Weights of a small transformer language model.
Architecture: RMSNorm before and after each block, rotary positions, no biases in attention or MLP, tied embeddings, capped logits.
Training: a variant of Adam for these matrices, 162M tokens, 9882 steps.
MLP neurons of a small language model. Each row is named by its layer, matrix (down: output weights) and neuron, and shows model dimensions 80-175. Each number is 200 + 20 x the weight over its row's rms, rounded and kept within 0 to 999. A neuron's up and down rows have the sign that makes its largest values positive.
After each neuron's rows, "fires before" lists the tokens most often just after its 100 highest values on Wikipedia text that the model never trained on. A number after a token or word is its count.

L4.down170,190,234,202,198,178,173,181,196,215,197,204,222,213,214,210,196,172,202,188,196,160,176,214,242,201,175,205,224,199,226,205,191,192,194,171,186,221,232,221,210,183,193,188,178,191,191,220,200,187,219,170,196,214,215,215,176,217,178,196,238,148,180,141,206,204,223,195,177,197,213,178,227,235,183,194,191,199,156,196,204,213,200,236,200,212,143,211,181,222,193,231,191,218,193,207,210
fires before: "," 19, ")" 18, "." 16, " (" 5, "–" 5

L7.down269,181,173,215,186,201,179,234,196,183,182,216,203,166,223,185,168,194,167,216,222,172,208,201,211,199,195,161,222,228,186,219,182,150,178,168,166,206,235,234,208,209,197,216,214,183,199,189,195,195,157,237,224,201,170,193,174,192,185,190,178,194,211,177,197,192,211,166,185,195,242,213,215,202,191,198,202,184,214,198,203,222,197,191,203,216,224,242,242,201,193,207,187,173,196,205,220
fires before: "=" 58

L3.down330,157,262,185,244,199,219,201,184,186,204,187,196,225,184,208,248,203,202,203,218,187,207,199,200,192,209,224,190,215,213,256,215,196,199,226,248,191,209,176,190,217,197,194,179,203,193,185,219,222,205,213,191,229,228,198,199,221,199,243,184,191,218,204,185,198,195,185,207,217,200,196,209,235,188,215,192,171,192,198,176,185,225,218,179,230,152,173,220,179,192,219,251,174,206,192,181
fires before: "|" 89

L6.down111,220,217,251,184,196,208,204,216,193,210,202,230,195,207,185,224,186,211,201,233,184,187,218,181,213,201,222,162,174,183,203,219,175,166,189,209,141,221,234,171,201,190,185,221,204,194,219,199,194,185,207,203,187,188,207,167,219,198,209,187,169,169,194,214,220,212,187,157,218,194,165,199,229,211,194,220,215,195,193,185,186,215,204,198,162,189,214,217,200,233,192,180,206,181,211,202
fires before: "s" 49, "ad" 6, "ment" 5

L8.down143,215,185,202,192,203,196,235,192,221,226,232,166,210,186,226,185,209,187,202,186,218,207,232,176,207,217,214,226,231,181,215,252,178,169,176,188,189,231,168,241,235,224,184,208,191,220,181,204,195,169,197,224,201,231,168,204,205,168,183,198,194,212,206,187,211,187,188,175,230,188,207,184,239,238,203,212,210,216,182,191,204,199,230,227,216,213,177,209,193,206,167,186,203,228,202,205
fires before: "\n" 40, "\n\n" 31, "=" 21

L8.down299,193,199,185,247,190,177,163,191,206,183,142,203,176,198,186,202,210,220,194,159,188,155,228,158,229,219,157,204,227,224,197,204,205,209,211,225,204,161,205,192,206,202,162,210,204,200,211,243,196,235,202,188,204,219,210,214,183,206,190,165,190,202,204,208,181,208,187,203,196,196,175,198,237,199,183,205,205,208,182,201,202,207,185,209,201,173,167,194,213,201,184,205,212,189,213,174
fires before: " to" 21, ":" 17, " by" 12, " with" 6, " as" 6, " in" 4

L7.down31,209,234,169,220,204,187,191,215,191,203,193,191,220,191,214,225,228,173,191,217,185,170,193,166,217,167,227,187,198,194,186,197,190,211,216,176,181,167,190,259,208,194,215,172,221,206,214,215,172,169,201,206,205,191,204,205,205,182,188,212,156,196,198,203,235,183,222,216,221,244,197,190,241,201,203,183,215,224,169,200,225,188,194,219,219,239,195,227,188,222,205,209,214,185,207,186
fires before: "=" 47, "\n" 32, "\n\n" 15

L8.down76,234,210,187,211,192,183,179,191,211,216,185,189,176,179,177,175,186,161,175,214,185,191,237,187,240,230,201,232,212,211,203,220,228,200,186,206,220,174,212,189,188,178,205,199,169,227,187,197,182,222,213,238,246,151,174,231,214,190,164,165,172,201,214,183,201,200,195,196,206,176,257,197,173,201,183,186,208,201,197,224,182,206,214,195,189,210,198,229,186,229,177,205,185,203,191,198
fires before: "." 52, "," 15, "]" 5, "^" 4, ")" 4

L3.down517,203,251,179,159,192,217,221,222,225,205,184,210,197,206,196,199,175,231,159,202,213,201,192,188,220,222,164,207,208,203,200,210,204,170,218,238,215,196,191,219,186,212,233,249,205,200,186,213,153,198,227,203,211,168,198,220,224,211,169,184,188,195,177,203,231,192,209,216,220,221,213,177,173,184,179,179,204,211,193,200,199,168,214,196,207,185,206,171,196,185,232,215,190,223,199,183
fires before: "=" 51, "In" 8, "-" 5, "|" 4, "The" 4

L8.down27,192,183,174,188,208,190,173,216,208,222,219,195,219,181,175,212,207,198,178,202,187,206,215,214,205,200,192,173,206,198,190,190,172,228,220,206,240,169,197,205,197,195,203,221,221,178,187,217,191,207,190,208,195,236,189,214,201,236,177,202,206,204,204,164,192,180,185,194,233,207,201,173,240,198,189,179,199,215,190,239,227,197,227,225,189,170,196,195,153,177,192,226,214,210,230,193
fires before: " |" 62, "." 6, "," 5, ";" 4

L6.down396,235,188,179,195,200,223,223,228,225,220,186,178,216,188,193,177,221,169,231,170,210,195,211,185,223,171,162,190,166,169,208,201,188,206,225,178,192,203,176,199,218,214,172,204,147,181,187,217,190,211,220,234,217,211,220,193,190,206,199,213,235,194,212,196,223,214,206,189,211,206,184,184,204,175,202,194,210,234,194,219,183,222,182,190,200,187,191,239,193,200,204,229,171,231,205,164
fires before: "," 20, "." 19, " States" 10, "p" 9, "\n" 7, " United" 7

L8.down394,215,191,239,217,196,187,186,201,234,170,185,200,193,174,219,204,194,256,199,198,210,200,174,215,187,185,165,196,167,183,182,214,198,193,192,195,198,248,220,196,205,205,186,191,204,218,231,209,182,192,209,186,197,180,210,207,199,248,156,179,193,183,238,185,193,211,220,205,208,182,188,225,209,168,202,203,163,190,196,150,189,171,161,207,194,184,242,193,244,219,180,216,184,195,220,184
fires before: "s" 88

L8.down534,192,214,214,178,210,182,172,196,192,215,188,206,219,195,222,212,201,204,189,215,201,215,208,209,236,216,159,188,180,187,197,206,227,226,196,224,159,207,217,197,210,150,207,225,188,192,206,203,173,188,201,209,201,187,214,168,183,194,189,211,205,193,214,181,196,206,191,190,182,224,182,185,231,221,188,162,210,183,206,180,220,196,167,233,181,190,151,210,192,204,203,236,220,167,214,197
fires before: " |" 39, ":" 15, "d" 7, " by" 4

L7.down88,182,207,206,166,214,163,213,156,193,187,181,167,222,158,222,206,193,210,153,176,228,222,205,227,167,208,191,187,222,225,193,199,189,160,211,205,210,176,184,220,200,206,197,162,201,181,251,205,181,190,190,186,184,180,207,221,195,202,194,228,247,181,183,185,198,221,185,224,231,200,191,200,209,199,204,212,222,203,184,212,219,207,196,214,190,216,204,186,208,186,207,177,205,188,200,210
fires before: " |" 51, ")" 20

L8.down103,225,204,205,223,143,212,143,216,183,221,174,204,215,217,199,162,207,201,217,211,224,192,218,226,199,189,169,191,195,169,239,191,205,187,183,210,191,155,181,201,229,202,181,196,211,218,218,188,226,163,205,225,232,197,146,192,200,225,193,221,165,207,206,187,228,189,225,198,206,231,179,188,184,187,173,179,194,185,193,183,231,240,203,210,221,211,207,216,218,233,199,181,214,179,197,202
fires before: "\n" 77, "\n\n" 7, "  " 6

L7.down639,207,238,194,207,239,200,200,222,195,183,176,194,204,215,205,171,205,213,215,198,179,210,189,204,198,202,204,230,193,203,229,188,189,192,196,201,184,246,182,190,230,163,196,189,207,176,170,198,232,191,193,229,253,217,216,212,175,191,168,205,185,175,161,191,189,192,179,187,190,213,200,195,244,200,226,169,200,199,212,215,176,205,204,211,174,193,213,208,185,235,212,193,198,210,222,198
fires before: "|" 66, " |" 11, "–" 4

L8.down344,244,192,195,214,145,224,136,208,198,177,189,199,218,188,206,176,185,188,237,206,215,189,234,207,202,190,196,184,198,199,219,193,197,222,199,211,191,174,186,189,202,208,191,184,204,227,195,205,223,181,239,209,239,173,163,193,200,211,178,190,150,211,213,197,242,186,234,177,189,243,197,197,199,178,160,183,159,220,211,198,255,215,198,166,221,195,229,215,183,188,229,208,210,195,199,200
fires before: "  " 31, "\n" 30

L7.down342,214,230,222,184,177,185,159,157,197,219,222,196,214,182,218,264,193,206,202,206,215,206,222,240,203,180,212,187,241,214,232,216,181,222,170,194,179,200,181,199,207,185,176,183,210,188,209,209,216,240,229,192,222,190,202,202,188,220,219,198,190,183,245,193,173,208,213,204,224,213,208,156,215,168,244,172,212,191,167,203,215,181,222,190,194,178,223,187,200,208,212,218,197,193,242,191
fires before: "|" 98

L6.down631,215,188,197,230,201,179,248,192,199,206,206,203,229,209,211,209,214,228,216,168,207,201,210,233,160,167,219,179,209,202,205,205,184,188,174,188,203,182,169,213,215,211,167,202,184,208,212,183,171,185,200,183,206,184,208,173,212,210,243,218,238,198,187,194,228,218,191,181,219,199,228,223,193,233,203,190,208,186,186,202,209,203,167,223,181,211,190,216,219,188,212,184,167,186,215,185
fires before: ")" 59, "–" 5, " in" 5

L4.down331,238,175,179,173,180,209,173,234,198,190,191,217,198,180,192,188,182,182,245,231,226,192,182,172,209,178,219,171,241,163,202,198,174,193,218,184,185,215,172,180,195,197,210,189,191,188,185,201,217,187,238,187,218,180,173,192,171,201,158,206,183,166,187,211,217,229,202,180,210,228,189,189,196,199,174,184,165,213,167,204,192,201,220,213,190,215,195,195,191,194,215,178,202,214,195,181
fires before: "\n" 40, "  " 9, " Count" 6

L4.down566,225,178,188,214,225,218,140,146,204,199,204,203,178,201,222,200,215,165,201,198,203,196,231,213,194,220,196,227,207,184,195,213,216,211,190,211,195,188,209,207,213,157,178,194,166,195,207,203,193,195,202,183,189,194,231,233,213,208,229,215,191,222,229,205,215,215,209,171,167,236,226,186,181,194,218,212,189,194,198,211,222,225,228,211,216,211,218,222,194,213,183,192,203,198,180,191
fires before: "|" 48, ")" 9, "," 7, " (" 4

L7.down523,196,226,235,193,166,198,250,193,185,200,203,189,201,197,210,218,182,220,219,208,172,235,229,206,207,186,229,195,202,203,227,204,222,238,213,216,173,219,179,195,218,197,186,200,179,215,207,217,222,155,208,216,207,185,200,171,179,233,193,198,185,201,215,202,172,209,210,189,203,212,172,187,183,216,207,184,188,215,190,232,189,208,208,226,207,173,148,190,198,195,218,178,215,237,224,213
fires before: "|" 59, "level" 4

L8.down199,196,207,204,219,212,204,146,215,202,184,166,191,236,203,208,216,209,166,207,201,200,202,215,174,225,173,220,215,201,199,192,178,188,205,187,190,225,204,162,188,177,173,220,156,186,192,191,223,214,204,193,185,216,199,182,207,208,204,181,197,192,204,223,242,213,188,204,224,183,207,195,197,201,229,189,230,184,205,198,190,226,176,213,213,195,208,214,193,220,193,213,187,222,199,236,173
fires before: "\n\n" 26, " The" 9, " In" 9, "\n" 8, " It" 6, " He" 5

L7.down570,205,209,212,193,177,186,236,183,206,186,207,186,210,196,195,213,223,253,187,204,199,217,239,208,170,221,188,206,210,203,237,179,179,204,214,224,162,227,241,225,227,209,178,185,171,154,195,196,233,215,190,199,227,206,208,180,197,242,206,200,220,198,226,201,215,210,191,194,205,205,190,150,192,202,185,188,226,171,186,191,171,205,219,221,222,196,208,235,178,249,187,235,225,234,203,199
fires before: "|" 100

L7.down68,190,199,207,172,179,218,205,212,187,206,142,220,171,235,224,174,232,220,189,187,174,192,197,142,196,212,211,206,192,182,193,212,191,201,191,206,201,176,191,196,218,212,192,190,188,156,211,204,178,191,203,207,192,191,196,214,173,204,194,192,234,188,178,204,201,214,175,208,193,213,166,199,190,160,228,187,211,214,233,211,218,211,197,203,166,220,232,168,202,214,191,163,215,206,212,209
fires before: "=" 60, "ter" 4

L7.down497,219,220,183,193,187,231,192,189,222,191,174,226,194,197,168,187,202,172,203,192,184,221,202,207,186,219,184,206,211,221,184,191,197,218,186,202,148,230,193,201,164,206,227,193,182,187,215,185,197,216,166,190,202,181,199,206,195,203,225,216,215,182,212,213,218,211,188,185,194,211,183,185,169,205,235,209,209,206,194,200,213,173,245,210,214,186,203,220,176,178,174,184,175,173,209,194
fires before: " |" 45, "/" 12, ";" 9, "." 6, ")" 5

L8.down29,212,187,203,190,175,178,203,223,177,191,229,225,192,230,167,201,192,203,217,205,200,208,186,219,255,200,217,182,163,187,189,204,189,197,158,197,151,215,170,165,191,213,167,212,213,201,167,187,205,218,173,176,172,172,221,211,207,200,223,197,192,191,153,209,203,220,235,210,212,229,226,203,202,199,207,224,200,240,231,200,226,182,197,173,217,223,220,201,209,173,198,203,205,177,226,196
fires before: "=" 93, " -" 4

L7.down331,211,172,198,159,197,197,221,235,188,175,201,178,214,197,211,212,235,202,199,190,220,187,209,197,195,169,206,199,233,203,235,209,228,205,197,201,211,219,204,213,210,211,192,228,171,203,200,169,228,209,167,223,174,231,223,178,224,220,247,169,162,206,189,169,204,222,197,216,226,218,195,205,194,263,198,203,198,204,224,234,215,244,201,235,191,201,222,197,171,165,191,178,184,220,171,224
fires before: "=" 45, "\n\n" 26, " |" 4, "American" 4